MLP neurons of a small language model. Each row is named by its layer, matrix (up: input weights; down: output weights) and neuron, and shows model dimensions 96-191. Each number is 128 + 32 x the weight over its row's rms, rounded and kept within 0 to 255. Numbers have three digits each.
After each neuron's rows, "fires on" lists the tokens most often at its 100 highest values on Wikipedia text that the model never trained on; "fires before" lists the tokens most often just after its 100 highest values on Wikipedia text that the model never trained on.

L3.up985:119097092121134175170067138167107121136076150159079155134127128140130127160118144177125114081211127102195104144124129126188096172147128185116096156122136159161118138133153147170133182109107154099116122152127077108115043141163149104131118155113164092142094115068164142133135107131111163156
L3.down985:121095132094097131179088138174094131119085108143140111144167170050159114125127193126112177132107079170166141167185149151129114101131142094106129062124161162089138134163167101130108100151128069119113123111130157185108124153117062139145126113091144132161126092172096071118102204075158155147
fires on: " ===", " ==", "==", "\"", "==="
fires before: "\n"

L5.up749:143072132175090131130129099098152143104141170150121102147107125126143097183118178138102140107155085172095122176143068104144101077141145142096104111103108169156157134095161175139149081149101131084138140133122081136106052092107101114100086130117177113182179177077143153128128153158101113135
L5.down749:130167140137154134179144112105138160156162143178169125115226182111093077119130107054136114081171101158158130139108148123088184162151094151148111096118070097089192091166152078123096158112119114117076168122161112101127125141085157138125161151049107131104180108128183054180161146163114098069
fires on: " ===", " ==", "===", "–", " |", "=="
fires before: "\n"

L3.up139:138194107102118144127111117154098071096091145139155152117132119113150146154103108161130153136157105085110123099175153107130122120127146094165134065137093087127084188168157098099113107142086158089130104037135121069146162183130151169139160146133109118119158128175115083142132147022083158163
L3.down139:056145122189174104154117145162209120096131126101139157131086116161134147105128115084121182134065140174151104071087110158158155208166166160090114136095136204116116103072139125083112075110113112113127093163069148101159139095112131125104072143166152136132139093165139127114189104182134110071
fires on: " |", "\n"
fires before: "\n", " ", "|---|---|", "|---|"

L3.up668:110104162159121124142102192168149040144157088181106113062126127097155171148046088149140125112062067138150129058174114099078137086109156097160105154116153162132118176124128088102107141160130143142101128085109149082097128098122157164147145123095151102122143099053128154130107158146148084150
L3.down668:131131105109174120071114073107124110159132085195143117096145153147160100098105151125109130175169086206100066103168124113074145113070113184084105129107145150122159124137089132146108117145044213230071189065112152152108137113105105100132156158153132134118120157164068116104097090148159161129
fires on: "\n", " |", "com"
fires before: "\n", " ±%", "-", "/", "|---|---|"

L3.up1816:126159159175130120170085130112130088162119150165143102072162064163114133204114207122208147141183097159135089134184150082101079127098079158081150169132157095153112117138165138131137071147148131097144131148127122138160130080190105158119138140100166159114112121077105084149088075064082167120
L3.down1816:145137122129147171107143061124146093092124120156127122134130155168139125101146144104105143146119134155169141196101122175117127105143145141115116121183130140101114104115115073124076186081121113188129125136103126117149177088153108086163090129125171094140106108098127126126126155146140140137
fires on: " |"
fires before: " |", "\n", " —"

L5.up1141:135141114114137176134157128113170153150086073125137089120112168172132128151103134102155154122142111168124104121135103151104159160166115123155105136098121090087180161108127141115176120117114150145155129131115175080097135085116165078101098133109110117100162147119115111182120167062150139162
L5.down1141:116064144091153134135107174137117130113170131121183152117156129134123074083055140189180104124166169156168144145161062150142119146118089147122151149119115122100148156100200064135132087162101117146093141121113182104121161140127147168197146100133096133164132145131103102172059110141135126061
fires on: " |", " 1", ":", " /", " ("
fires before: " 0", " 1", " |", " 2", " 9"

L3.up177:155108152063085069130119124167146150066113132133123168136192116128084157147082148155182097135151078096135102157218119085118145142123131125088154115130148087181081168125141165101121171095125151224097103106095136020074126138148134120103161158115134113102106140114113066170112057149150149157
L3.down177:131123155129098094099113174087060085144119118170124144111134180134044151145115128141148102163171083099114118135129112115098173077078124107126137135119151148110098151168132120070159114195136163178110174109129119108125162168111186139161115078146129040125118087152043122174156109110128155132
fires on: "\n"
fires before: "\n", "-", " ", "|"

L5.up1171:133140186103121133088143075050162145127139180119111141116146122148101092152170102108175066020139077168144140158153151072175077117133126183104100103115114074077093103119098113156163147101168128146158101109129133159081130090200103083165165161155162121145082062134124188183138153183183163153
L5.down1171:154168105107188111072064096133093117124147110169238110100119135165166141190110095128177081205128150122087150132152116121079145110146188154112115107126120195097151160159107140108124093069167045173124164096131071118083179081146149072135164131123139139155133125178090145112096081136133105150
fires on: "\n", "ed"
fires before: "\n", " ", " the"

L5.up2043:117146111147103076127165131178159082097139064143146159105084189180144098109066105212141125111117132081147116137167095079175122179145122112144107130111147127148121158157143108130165117183183163142124121128102152112099097106062108173112142109140149091199133139060140145166084100151119123089
L5.down2043:113142109176099095062126159163133157067150112135143082150040135071117113098114096168117150127189088069076070111156113095108088180086147101089108137072126189135132169120143094157119115163141148132088172124084172131182120079173136133116109145148161155128148138065157146183133137133122111164
fires on: "\n"
fires before: "\n", "The", "In", "S"

L3.up1737:156047163120120152160114131159098149124108131131172163076094113136151122128107150118184084118151114074119135129138094090127095159120141104076105162180190092165161097132108134123161145120135151136163196147177111093134173171195145191110140152138187115155135148119189095094168114125201182123
L3.down1737:089159121023160173120083126155111141102119151122178149115135156125231109097104157099118162135120109145080158120078142202139117130133155127143094162105081139080071146123174069163071147108139090110104108151118159148156072127157149142160122056124123126075144116146062172142177119104104072109
fires on: "\n", "),", ",", " is", ")"
fires before: "\n", " Japanese", " a", " |", " -"

L3.up846:133159142157088043076131153143189159108135114126073132121133115114138130129105157163063102139133114135129123157163154075102172098102162151105149125105139121103082150129127172109188120171089157098150144086148131126059159105118095162171141086127099110152115113112082129054150122111146130124
L3.down846:108165140156082165149111129158108143113116195133153120152101093154156077153127114154106085146158130125071126096137094142088073115096131091141134159155135106174156130100140144119076135124187085099170172139091138138130170134125110084165164119073092112160112116099168108126179119125195151144
fires on: " |"
fires before: "\n", " Final", " ", " 8"

L5.up1356:083082138213126139108086135169109100150158098136107177156087095153085061131128126129150158100137121114138090152158113139152152157069122148088164078166157156120135130075139114130153116148124121158218105124115111072083153116098101186143124140109131102161155166093138081167142144137130177151
L5.down1356:131120150185124119114103108164129112159177149189095105124090174146113137166100095064120128107166176166140082095123121126139093167111206111058201079122112198158135138113173148144162075225109141154130118132211124125139179167151155087141174131120085061173117129079132202162115153094138154140
fires on: ".", "---|---|---|---|", " =", " |", "\n", "=="
fires before: "\n", " the", " The", " It"

L3.up62:133093147138171149182120113137092154124154095127109149148181100126108177113150140174119124162134130191152133146122109070138156118129169118117143115120146097075158113069132120137067208060072112077175127083126085104168112109139147178141190104116197154123132122129071093161141182140170090066
L3.down62:066106166111055090135110105154131126124073108120124107116156136105086144139172113121097142154101130123145093084127181117135167088172123092077162083093134110197119107122106178148138141104099088140091123126130115106114184131114101093145149149154139092116116155142100109117132149151102147105
fires on: " —", " did", " do", " |", " does", " speed"
fires before: " |", " not", " —", "–"

L3.up885:130119145174133140134158080174154146073141139096147127164054192165150106173141119170096168145122124125145100153114119054133078090147092089127129127120092064047093131072178066142125078153171133108138118066142142111182156118058166143120126196172141107161049158142154123120158133107181121083
L3.down885:166142136130151106100084155136178120198109157083110126205105130116121142116105121160088135159156146213109142134058173160103195151149140140140137180139139170114104158122125116069128164112204082115068136105177156089123164089121155158150124146105118154138114189165128170116152084219139107097
fires on: "\n"
fires before: "-", "\n", " OCLC", "|", " "

L5.up2017:179072107159123098171078101111121113167116164097167090095122106096113093109144150107134106156111203178102130129123082143070145132216080134127032168169121114152150127098098138110098124104134138091110119183157121141174142139129116090111168087076094199111113140075128124119116153138152190108
L5.down2017:131096107129086136144144102108199116078187130128102171167091198137080160149120090167127142128132135214191125125101122096113181113116174068124141126144113141113074161071167120177102115201100139116164149154118160075096139091161133153044133130142138154086185117157065112166120099132124158095
fires on: "\n", "|", " a"
fires before: "===", "==", "|"

L5.up1147:143089090167152160193115124176123129148066176130136092151088164158152123166094128170119110101160108103106029105109098171118152110205141173103110137089176082182114087094125103118136129121136118138135122071168178067119115170145128123103118117131132108151140064111098121173161083133101163131
L5.down1147:141129163132120106097120085047099110113128113177135164073109094101139120101161063147134111140139113170173219159120124114122158140067137122123139146132132166099132164130089112111072147192095081102130130209154088175130203163118140082098066112141099167122115083158137120119139128070138102121
fires on: ",", " ===", "===", "==", " =="
fires before: "\n", " and", ","

L5.up72:100151129137135148135121180115098133153152066196114150113148168141108132162128102108166147176098195133189072111135136132120124133101103108086216132061137120154123109137144134124115141121117125125106107130163149130111159131126141156154169130114132148072146097133008095147147090111176138169
L5.down72:180095118109138035148114062136143125114101136163126149150078145139105117138145123174126111127142134148121110115134135114101129121071173106105127171188162137116116195126043089137131122078139050178124107136118148148081149116154172121154154146084136057101118084080137143152100109203148175111
fires on: " |"
fires before: "\n"

L3.up1434:072124112134149083152125081130079180096197125125134135087169167144128140126088192156154106114108124128106126107135142155107073090134118153118026157106156133108223045136125186113077141134138109078154065190128099116145107132118099178146083103152138177104113120160121151160137123097174169108
L3.down1434:117090097102116111099111159144100164101111132093169092145076132158195100166158183055131154118102163139122087112117150089143140121109143127109070115093157144127112099146119078144107124144058082221140079152177172131119172144166119116104102149147117078181093107153110124117137105177121123174
fires on: " =", "-", " ==", " career", " a"
fires before: "\n", "==", " (", " in"

L3.up1446:085087160138137147110148058133138097157096152104140134161083154128083128130136065171138165077102125119110116131115163110108100177128114190185153110089115155131095113100146115163136100108137197055098095117059108131102183123091132118079164161132164209129136102149214118144096165127099096099
L3.down1446:091164127134090136121159128144119168143154125124108154137105192116117150115112141144048099143120148170154179181128098080156040119130122174135156141149105123134170153104149121140135196111081086237103072066199113122075146140184133109153136154169137096089116115147068091091109113152147110130
fires on: "\n", ")"
fires before: "\n", "|", "-", "A"

L5.up322:083092137141183080110080125143100125112127141111146116161183081156084099142156186088122139109080114134157186172087152162084094117156146164167186144136106118067146144109173152092133147150107096106181092160139141144096148128176176140157167162071128170097151150113123056144116079180109135109
L5.down322:182109136070118116174173130155078136120054124150125107140167144136101123141137195110110138143154167163121081167100085144167177150088100156160052107147102134124159118057105139205124096134167119171123123172130173067101130138111112091108146140124178169096127122146157090113125081140085143138
fires on: "\n"
fires before: "==", "In", "===", "The", "He", "After"

L3.up827:160087115065187131147101151082092151134144113103186127076152048154102125107140058117131089111107098130086186082103132111149171038127223100167141075152132124110094125141127173159120157126078114182116105136118137108126145130130154156121145126174168151146161103144185180167100127119122135225
L3.down827:051178092104163091155102130162141127111116081138116100122169119147131132169113159127186137176140147157210199075128130177091136083114115175205149096127115213162115108155148163130106082137103143121178113108136145157157086146104107144118131135124145179134130114192157146237109101123123134118
fires on: "\n", " of", "-", " end"
fires before: "\n", "==", "-"

L3.up2010:144122049122133093158136111144115113155169148135049154122070172142114171141076149128167156131110136083151115094151132154155144112094139113106073089080143170107098097157176156197141123130103166130136140114104113122118139124140073136123108123169153103107165119133108142092147129167170232147
L3.down2010:138188104137181161099080097132124128119152142113103133078101102093167063136128125102115154106136139114091135106140116113178066126158088180109170174109113144147126125096125104115174130086172092093127170134137116106138130154164120122066158101119091118101089163157074117120038173133115115169
fires on: "==", " ==", " the", " is", " a", " was"
fires before: "\n", " a", " an"

L3.up1635:063104116120130127137138056113172144115114166091138127205078143106122066126091117134113109146153118108129087115122039111113114118099121132129150083131115099157090106102177109126150129133079142089153100075116176125118194159137099120128168177157066095179175086150163117119139163101151165135
L3.down1635:127128121169121160155112099145148086154162132151152158126122134129126126149147143163100144145139137201120098081137098144166145140112087105124100126095145140093143099102162196149087137098117079095159162114110139132163133161154152126051113141137124156154153151154104111182138139108148079092
fires on: "==", ".", " The", " =="
fires before: "\n"

L3.up908:122122123057104134137141138162081153125131088077158109060184121151095082075153071099116205161148090127142118163166097118097132089158070155160140117117076214115157113093104147135094096103092054119142178137075088169143141136147099146117142149053130124157117087126112091140141156141183055079
L3.down908:119137131153118126053089084118212066110095128124110132123150123077106122131145175158187126128133177102160182130104126138129148151098063132112121143160126042099153169160155048127141149144146174137153114119163178162196132173060117122079094101121136107062153164169150089136080106103112107118
fires on: " |", ";"
fires before: " 0", " 1", " 3", " 2"

L3.up2035:142133089068148153135134116124125128143182090131043214110142167140124135110133027119111107160089136084123131103155126125097072124136119176161157067153158117146113126212115053153189161121152133144127108146108092124140125136075119092058185131117090166119166144131099148132103133138099108185
L3.down2035:158098135136110154151176140122102130097096126096171109125120135155103128126121142119121066146146153136087162136126187124089083096144098125194102094168113099158138180107069118131109092169098114133071179084188088146150158118143115168154099124145170109102141120128111193154140201110145096128
fires on: " |", " 0", " 1", " 4"
fires before: " |", " 0", " 4", " L", " 1"

L5.up537:134189143178137094108122189163171101118106076163086081069127181075143093082077117187127140168155149139153098078184082125143193182082087107035125134081155052125125156160089152194153132127149184104096117075155082128140149152160118168062151177082137087112107100118116134112090180059133165172
L5.down537:077111104153165180085115144142073123097091106154103143098113141062090143175141104100187137135154104152104038127135130138131086120081147066077176058112156169174112140143132126149083127185151113111171121115091164168117117121103138146163156133108103062150116122067077118147160172212145162131
fires on: "===", "==", " |", "====", "\n"
fires before: "\n"

L5.up1880:081098144123084145106144092175110129081127082073162154093130199127134099177075092152151123122134125123077078191136111094141126161122114083149115135162138119134122142151150145116138130146091079102133153094132169122160097158077092118090148083119148127144116171095122147168163141139213130135
L5.down1880:158106136137150131189152138089134109153088111135130112094134045184086071107130118153151134127064114164155132064165133126139209111170181134201106087047101141120109115059128100144079169121123132131133181176107138129131162117122141166105107096152080120116141146134153102112117175095102147148
fires on: " ", ".", " |"
fires before: " |", "Following"

L5.up1478:093087121083077198039125127154161151143150106113132161117143163145172141164103141124143129049162095112112139170141145125125132199117107144141107176076139188078125126083139088161081147151157102135145111187108084120125182132139196140127177153151155143147099121102175096165083200105120073085
L5.down1478:133117125117098084137100107140122102132100090162109134181137164142101054156119107169058121118099075118162149152133127112154152077087097187161144084161162108124102103083090121088096094207102130116118139120183124114098112058089102083078143111122144155187079132145117096133086096142144098164
fires on: "\n", ")", ".", ","
fires before: "\n", "-", " \"", " -", ".", " and"

L5.up1633:178180105171137127142142087245078172113110094133162124188168084143160108189135062124080172101079119154125114110120128154112118077114125167171116137120117066131130082032167124089178134127113071162109114130116058073132079132158178112105092104171115069093112094158145166162176129102154087099
L5.down1633:165134144148144140158131116152119151103121177081103144095102140129150117107087136104060170116128129102145068181025139130117168150128147196070120126133095124137175135132131102145106130103063096086185139155109126175151173146183091110113068177117086118144111121111088096150139117063176107139
fires on: " |", ".", " 1", " 0", " 3", " 10"
fires before: " |", " 10"